{"tie_word_embeddings": false, "lr_mult_o": 4.0, "max_seq_len": 512}
MLP neurons of a small language model. Each row is named by its layer, matrix (gate and up: input weights) and neuron, and shows model dimensions 64-159. Each number is 50 + 10 x the weight over its row's rms, rounded and kept within 0 to 99. A neuron's up and down rows have the sign that makes its largest values positive.
After each neuron's rows, "fires in" lists the words (lower case) most often at its 100 highest values on Wikipedia text that the model never trained on. A number after a token or word is its count.

L2.gate604:58 43 43 48 41 40 40 55 55 63 54 63 59 56 75 37 59 63 56 74 51 53 39 51 35 55 55 52 49 47 35 42 48 60 54 57 42 47 47 59 55 42 38 37 50 61 56 54 49 64 54 52 57 61 44 44 53 50 51 51 61 57 44 47 48 52 37 46 45 67 33 39 76 43 34 47 56 47 38 50 54 64 62 51 38 61 42 60 76 55 59 48 68 50 75 53
L2.up604:55 41 44 39 52 47 59 40 38 62 51 41 52 49 60 42 61 71 44 61 58 45 48 59 51 34 46 55 49 58 47 69 47 26 62 71 60 49 40 54 38 47 57 28 63 53 41 48 43 43 60 54 40 43 41 44 43 51 42 49 73 55 50 51 64 58 58 46 44 57 51 43 69 47 34 50 48 57 43 54 61 60 51 47 60 65 62 62 76 70 54 69 43 51 69 42
fires in: "two" 23, "four" 18, "five" 12, "six" 12, "seven" 6, "eight" 5

L6.gate179:40 32 51 29 41 50 64 55 56 61 41 57 50 60 56 70 68 53 58 47 50 58 54 59 49 59 67 30 52 59 55 59 48 37 43 54 44 57 38 42 58 44 67 54 32 44 55 61 51 42 33 39 46 49 74 43 41 49 53 53 51 42 52 51 43 53 28 46 55 53 36 62 70 22 51 41 51 57 39 46 32 39 63 42 47 43 49 46 45 33 62 45 47 49 42 47
L6.up179:49 59 58 43 53 45 57 49 63 61 37 66 57 56 33 57 52 65 53 64 65 71 59 58 56 62 37 57 60 55 28 42 50 56 34 73 48 56 42 44 43 40 40 44 62 46 40 58 36 56 29 40 49 51 52 34 48 44 50 63 40 41 39 49 42 57 35 43 49 48 64 43 36 41 48 24 49 43 49 45 49 61 50 55 46 50 65 26 57 60 48 43 35 51 58 56
fires in: "has" 27, "also" 18, "then" 9, "first" 7, "previously" 5

L7.gate345:62 61 49 51 52 53 64 52 44 57 50 58 50 58 61 56 41 39 39 70 44 57 53 57 48 59 51 45 60 45 66 60 51 47 38 46 72 48 43 55 59 40 36 57 41 47 35 39 51 51 59 46 42 39 45 41 50 48 41 56 33 66 69 49 55 65 53 66 40 54 52 45 41 34 70 45 63 78 41 52 48 57 47 69 60 42 54 39 58 56 37 44 42 51 53 52
L7.up345:71 61 48 35 66 54 62 55 47 54 58 59 39 77 52 53 47 38 41 66 51 39 51 59 51 58 52 56 63 34 49 70 34 60 63 46 65 54 50 62 47 49 37 56 43 47 50 42 62 35 46 45 31 52 44 41 40 49 32 42 32 52 67 48 37 60 43 60 49 56 42 49 49 34 72 31 50 61 55 40 56 41 44 62 51 40 58 46 49 55 52 44 40 44 45 59
fires in: "and" 81, "after" 5

L2.gate563:63 36 48 35 45 34 66 58 53 48 47 43 40 56 55 45 45 53 42 56 66 68 48 65 30 41 41 29 48 40 50 43 46 60 73 41 58 40 51 48 37 50 57 53 48 36 38 71 53 46 61 45 61 69 61 41 43 58 41 48 49 42 56 51 65 53 46 51 45 61 47 46 47 55 58 67 54 31 59 48 56 54 67 35 63 62 68 65 53 43 47 74 53 51 58 61
L2.up563:53 50 70 50 56 58 51 66 42 54 30 43 59 45 44 65 61 60 65 18 60 64 54 47 43 48 45 20 59 49 63 61 66 58 59 30 43 58 57 45 51 58 50 39 51 55 58 66 51 57 58 45 63 31 64 35 54 58 30 60 60 47 48 51 59 58 49 57 49 69 43 50 57 77 49 73 44 50 58 62 54 47 57 43 69 62 70 54 55 40 55 48 50 48 59 42
fires in: "number" 30, "season" 11, "age" 9, "type" 5, "total" 4

L2.gate37:49 31 52 51 43 36 44 53 38 52 45 49 40 36 70 49 46 41 57 65 52 49 54 48 38 48 57 54 49 48 56 40 55 39 48 62 60 65 55 44 57 53 54 42 53 33 42 42 54 36 43 35 39 40 61 52 64 38 68 62 48 42 46 53 55 51 61 78 46 48 66 48 55 46 60 54 50 37 54 68 64 47 35 44 46 72 41 34 45 54 55 60 56 38 40 65
L2.up37:51 52 59 71 42 44 57 60 39 53 54 47 51 28 52 51 63 40 64 54 50 47 63 55 50 56 50 50 64 38 39 29 51 46 56 56 63 42 61 52 43 48 33 49 50 48 39 66 50 42 38 30 58 47 52 62 54 50 61 37 61 45 50 40 45 47 53 43 39 35 60 51 61 32 61 47 56 39 51 45 59 51 44 56 48 73 46 36 57 58 46 44 49 53 42 54
fires in: "released" 39, "established" 10, "planned" 6, "formed" 5, "followed" 5

L2.gate299:46 53 33 50 37 45 64 40 56 52 69 56 38 40 56 35 38 42 71 41 64 61 45 58 36 57 36 63 33 58 78 52 55 42 40 53 43 57 46 63 45 59 61 62 37 50 38 49 43 52 54 44 32 51 57 60 40 51 69 57 56 48 50 44 67 55 56 38 45 58 43 54 52 49 61 55 62 54 49 33 43 51 46 47 50 51 44 36 51 52 57 49 34 54 50 37
L2.up299:46 56 62 46 45 47 46 51 69 41 57 41 48 33 75 54 58 50 66 45 50 35 47 69 59 56 57 61 56 27 43 50 48 50 65 62 37 51 52 42 61 35 47 46 42 42 36 53 55 37 45 50 56 47 38 47 53 47 49 41 50 66 73 51 56 44 44 49 53 50 75 22 33 58 54 58 54 49 51 43 43 46 33 40 64 39 48 58 40 56 52 53 53 54 47 48
fires in: "children" 18, "females" 8, "students" 7, "boy" 6, "child" 6, "people" 6

L2.gate392:57 56 35 60 47 50 45 49 27 47 48 50 49 64 68 45 60 51 61 31 40 44 50 54 64 65 41 43 48 55 63 59 56 28 53 51 56 66 51 39 29 46 31 45 50 58 39 39 61 41 72 71 42 38 50 54 46 56 42 41 46 54 28 59 53 65 49 67 56 61 66 49 42 42 52 50 52 40 70 54 60 32 61 39 35 63 38 43 25 54 56 50 42 48 40 58
L2.up392:59 63 43 59 30 42 45 57 59 37 58 46 46 56 54 39 42 42 59 54 67 36 46 53 61 51 40 61 52 58 47 38 32 38 45 60 47 40 43 44 28 62 32 42 43 50 39 49 60 28 50 68 55 44 41 43 56 51 60 51 54 62 42 48 24 48 63 49 48 61 54 55 55 40 70 29 51 35 65 49 36 49 49 63 39 63 50 53 62 66 68 53 59 44 58 39
fires in: "spanish" 15, "roman" 14, "english" 11, "chinese" 8, "french" 7, "scottish" 6

L2.gate661:51 45 61 47 44 57 61 61 51 56 51 60 60 58 48 47 42 52 44 31 82 46 42 38 44 56 25 44 49 50 63 50 57 43 45 49 55 43 56 44 59 47 54 53 48 42 59 43 43 54 60 36 38 44 78 57 52 80 49 66 46 64 56 37 52 57 64 51 34 54 62 65 41 49 31 59 49 51 61 66 74 50 41 51 65 43 57 57 55 46 34 54 38 55 48 40
L2.up661:38 31 63 40 51 66 41 66 66 41 40 48 61 49 43 41 57 61 51 54 72 55 50 58 66 40 38 54 53 65 54 46 33 54 41 47 39 47 48 48 61 34 72 51 41 43 45 55 46 72 57 40 61 32 62 62 44 56 54 49 52 59 49 43 39 51 43 48 56 55 63 52 59 61 50 64 68 47 39 61 56 68 37 35 57 51 56 58 47 51 38 29 43 51 48 38
fires in: "head" 18, "back" 15, "post" 10, "front" 9, "center" 5, "lead" 5

L6.gate254:44 58 49 50 61 60 59 57 52 28 41 61 60 65 49 40 52 59 56 64 56 34 63 60 41 42 60 62 62 77 45 41 46 56 41 45 70 49 46 55 54 52 62 44 60 54 57 49 48 68 37 43 34 62 49 37 61 61 46 62 46 58 55 53 37 65 50 55 57 59 41 64 49 57 50 42 73 48 42 68 34 40 61 37 44 44 39 48 43 37 55 37 45 61 50 61
L6.up254:44 55 54 56 59 50 59 47 56 59 52 49 47 67 42 54 55 75 35 51 41 57 57 59 46 45 55 50 54 48 39 54 44 41 56 57 46 49 56 42 47 41 67 51 63 51 37 51 64 66 38 62 43 61 66 47 62 47 54 55 53 61 59 51 44 70 74 56 44 72 51 62 45 52 48 39 42 23 48 51 73 46 55 32 49 39 57 53 52 43 67 44 35 30 49 63
fires in: "also" 39, "then" 10, "his" 6, "soon" 4

L7.gate197:65 49 51 49 69 64 48 49 48 57 49 42 40 63 52 63 48 52 49 54 41 53 47 47 73 37 43 54 44 50 67 68 59 59 26 59 51 41 68 44 54 40 49 65 44 41 40 40 45 61 61 36 52 31 52 51 55 44 44 47 54 61 52 52 54 71 38 47 39 56 46 52 42 55 40 59 61 56 54 66 46 40 38 45 55 40 49 31 55 50 31 54 65 52 39 54
L7.up197:70 45 51 43 54 64 47 53 51 55 49 58 49 54 49 43 49 42 40 47 28 48 52 48 75 69 64 34 51 52 49 58 39 49 31 52 35 50 54 30 53 50 34 55 39 39 62 46 44 35 55 33 41 43 50 62 62 49 57 47 32 41 46 52 50 52 42 41 61 41 46 48 57 44 76 58 56 70 47 68 49 67 46 49 45 50 41 22 61 41 44 36 52 52 55 60
fires in: "and" 96

L8.gate218:35 66 39 38 66 47 47 61 59 46 45 42 40 56 50 56 54 60 37 66 62 54 50 52 63 41 63 48 46 45 33 28 35 60 43 56 63 51 43 37 58 47 47 45 53 64 60 60 40 53 50 49 36 49 55 57 60 53 41 47 75 54 42 49 43 36 42 39 39 42 48 52 58 60 47 57 51 44 58 63 54 40 61 66 60 37 71 73 45 35 33 53 51 51 55 30
L8.up218:42 47 50 59 34 31 53 43 41 74 50 46 38 49 65 61 59 64 41 53 64 57 45 50 62 54 58 47 50 41 30 57 29 42 54 57 52 44 52 53 45 40 56 51 58 53 59 59 38 44 41 61 50 57 54 74 63 49 32 53 66 52 44 48 52 47 42 25 40 49 48 63 75 60 68 52 64 40 53 55 35 40 44 65 40 36 70 47 42 44 45 45 53 32 36 43
fires in: "was" 25, "more" 18, "most" 17, "is" 12, "less" 8

L8.gate741:41 35 58 45 46 48 35 51 61 63 46 55 43 51 65 70 62 60 62 45 54 37 58 53 72 65 59 67 27 40 53 42 65 53 54 61 37 45 41 56 45 33 42 46 56 43 53 48 50 53 40 64 64 52 62 45 46 60 42 52 57 60 42 53 41 48 23 52 49 40 41 52 66 51 56 43 26 57 50 44 64 36 61 59 28 58 58 65 42 51 42 40 49 36 50 42
L8.up741:41 66 45 47 63 59 62 39 54 46 66 38 50 56 67 69 66 76 43 52 50 68 53 21 41 59 50 41 47 49 52 46 54 49 61 36 52 47 37 40 34 39 62 74 53 53 43 66 63 49 58 29 40 52 62 40 54 46 37 58 62 34 59 42 50 48 41 36 52 42 52 37 49 59 59 39 65 53 50 51 30 54 57 54 39 64 40 50 64 61 63 44 40 38 34 57
fires in: "was" 78, "as" 12, "is" 5

L2.gate182:56 57 58 50 60 49 40 44 54 36 41 42 54 37 54 64 52 40 42 51 61 42 36 51 43 54 60 48 55 64 53 41 39 49 79 43 46 52 53 45 47 61 60 55 48 50 44 52 49 55 39 40 50 47 60 58 39 54 56 51 43 61 71 69 49 48 50 58 48 58 47 68 33 51 41 28 55 42 50 62 29 47 35 42 45 59 55 46 54 43 58 62 35 56 47 31
L2.up182:45 61 54 45 63 46 34 44 58 35 44 29 59 62 56 47 67 58 51 40 48 48 42 58 41 60 50 45 41 57 38 43 38 44 62 31 56 58 54 37 42 61 55 43 52 63 41 53 38 46 45 24 61 41 59 61 54 46 65 60 38 66 50 53 61 55 28 50 41 45 37 68 44 47 41 33 59 51 54 49 37 53 50 54 46 64 51 52 64 49 57 66 39 55 31 33
fires in: "general" 37, "power" 13

L2.gate723:32 46 49 48 37 61 52 50 44 63 48 57 67 51 45 57 39 53 52 35 55 33 44 40 57 51 64 47 52 40 41 31 36 33 42 57 58 66 62 42 69 49 59 48 45 55 47 45 43 49 47 47 53 48 51 52 55 41 59 59 37 53 58 51 41 44 57 48 31 54 38 52 51 70 60 45 58 55 52 35 69 45 51 61 67 48 38 46 51 40 59 50 74 68 50 48
L2.up723:35 49 35 38 48 65 51 34 51 57 49 43 46 59 63 51 45 63 45 52 63 35 50 57 71 54 44 41 58 31 43 50 29 50 38 54 61 40 71 58 50 43 56 53 46 49 31 42 26 47 53 40 45 60 49 68 49 53 44 44 55 45 47 51 59 38 58 62 47 23 59 58 57 54 38 34 69 47 46 31 54 45 37 59 59 57 34 56 43 44 61 54 49 66 56 54
fires in: "director" 18, "well" 12, "engineering" 11, "self" 10, "takeover" 5

L7.gate434:73 42 51 52 54 59 49 51 48 43 41 66 55 53 40 67 63 47 61 42 50 37 47 57 58 61 43 45 65 45 62 50 64 43 29 58 60 34 38 49 53 61 47 51 45 51 47 43 36 40 43 40 42 51 40 47 68 62 34 51 31 68 57 61 59 50 46 47 60 55 42 60 59 48 60 53 40 59 48 51 57 38 67 40 50 43 33 30 43 49 44 41 70 63 63 43
L7.up434:44 45 51 54 43 57 58 43 32 42 56 53 46 50 64 52 49 58 53 51 59 54 53 64 34 61 50 32 50 56 57 62 43 58 55 51 50 27 50 63 63 60 42 46 49 58 47 54 65 60 53 45 43 37 48 56 48 57 36 66 46 59 47 50 21 42 46 34 48 42 39 62 52 49 46 44 72 61 48 69 38 61 53 53 70 44 41 24 40 52 56 62 52 30 61 70
fires in: "and" 98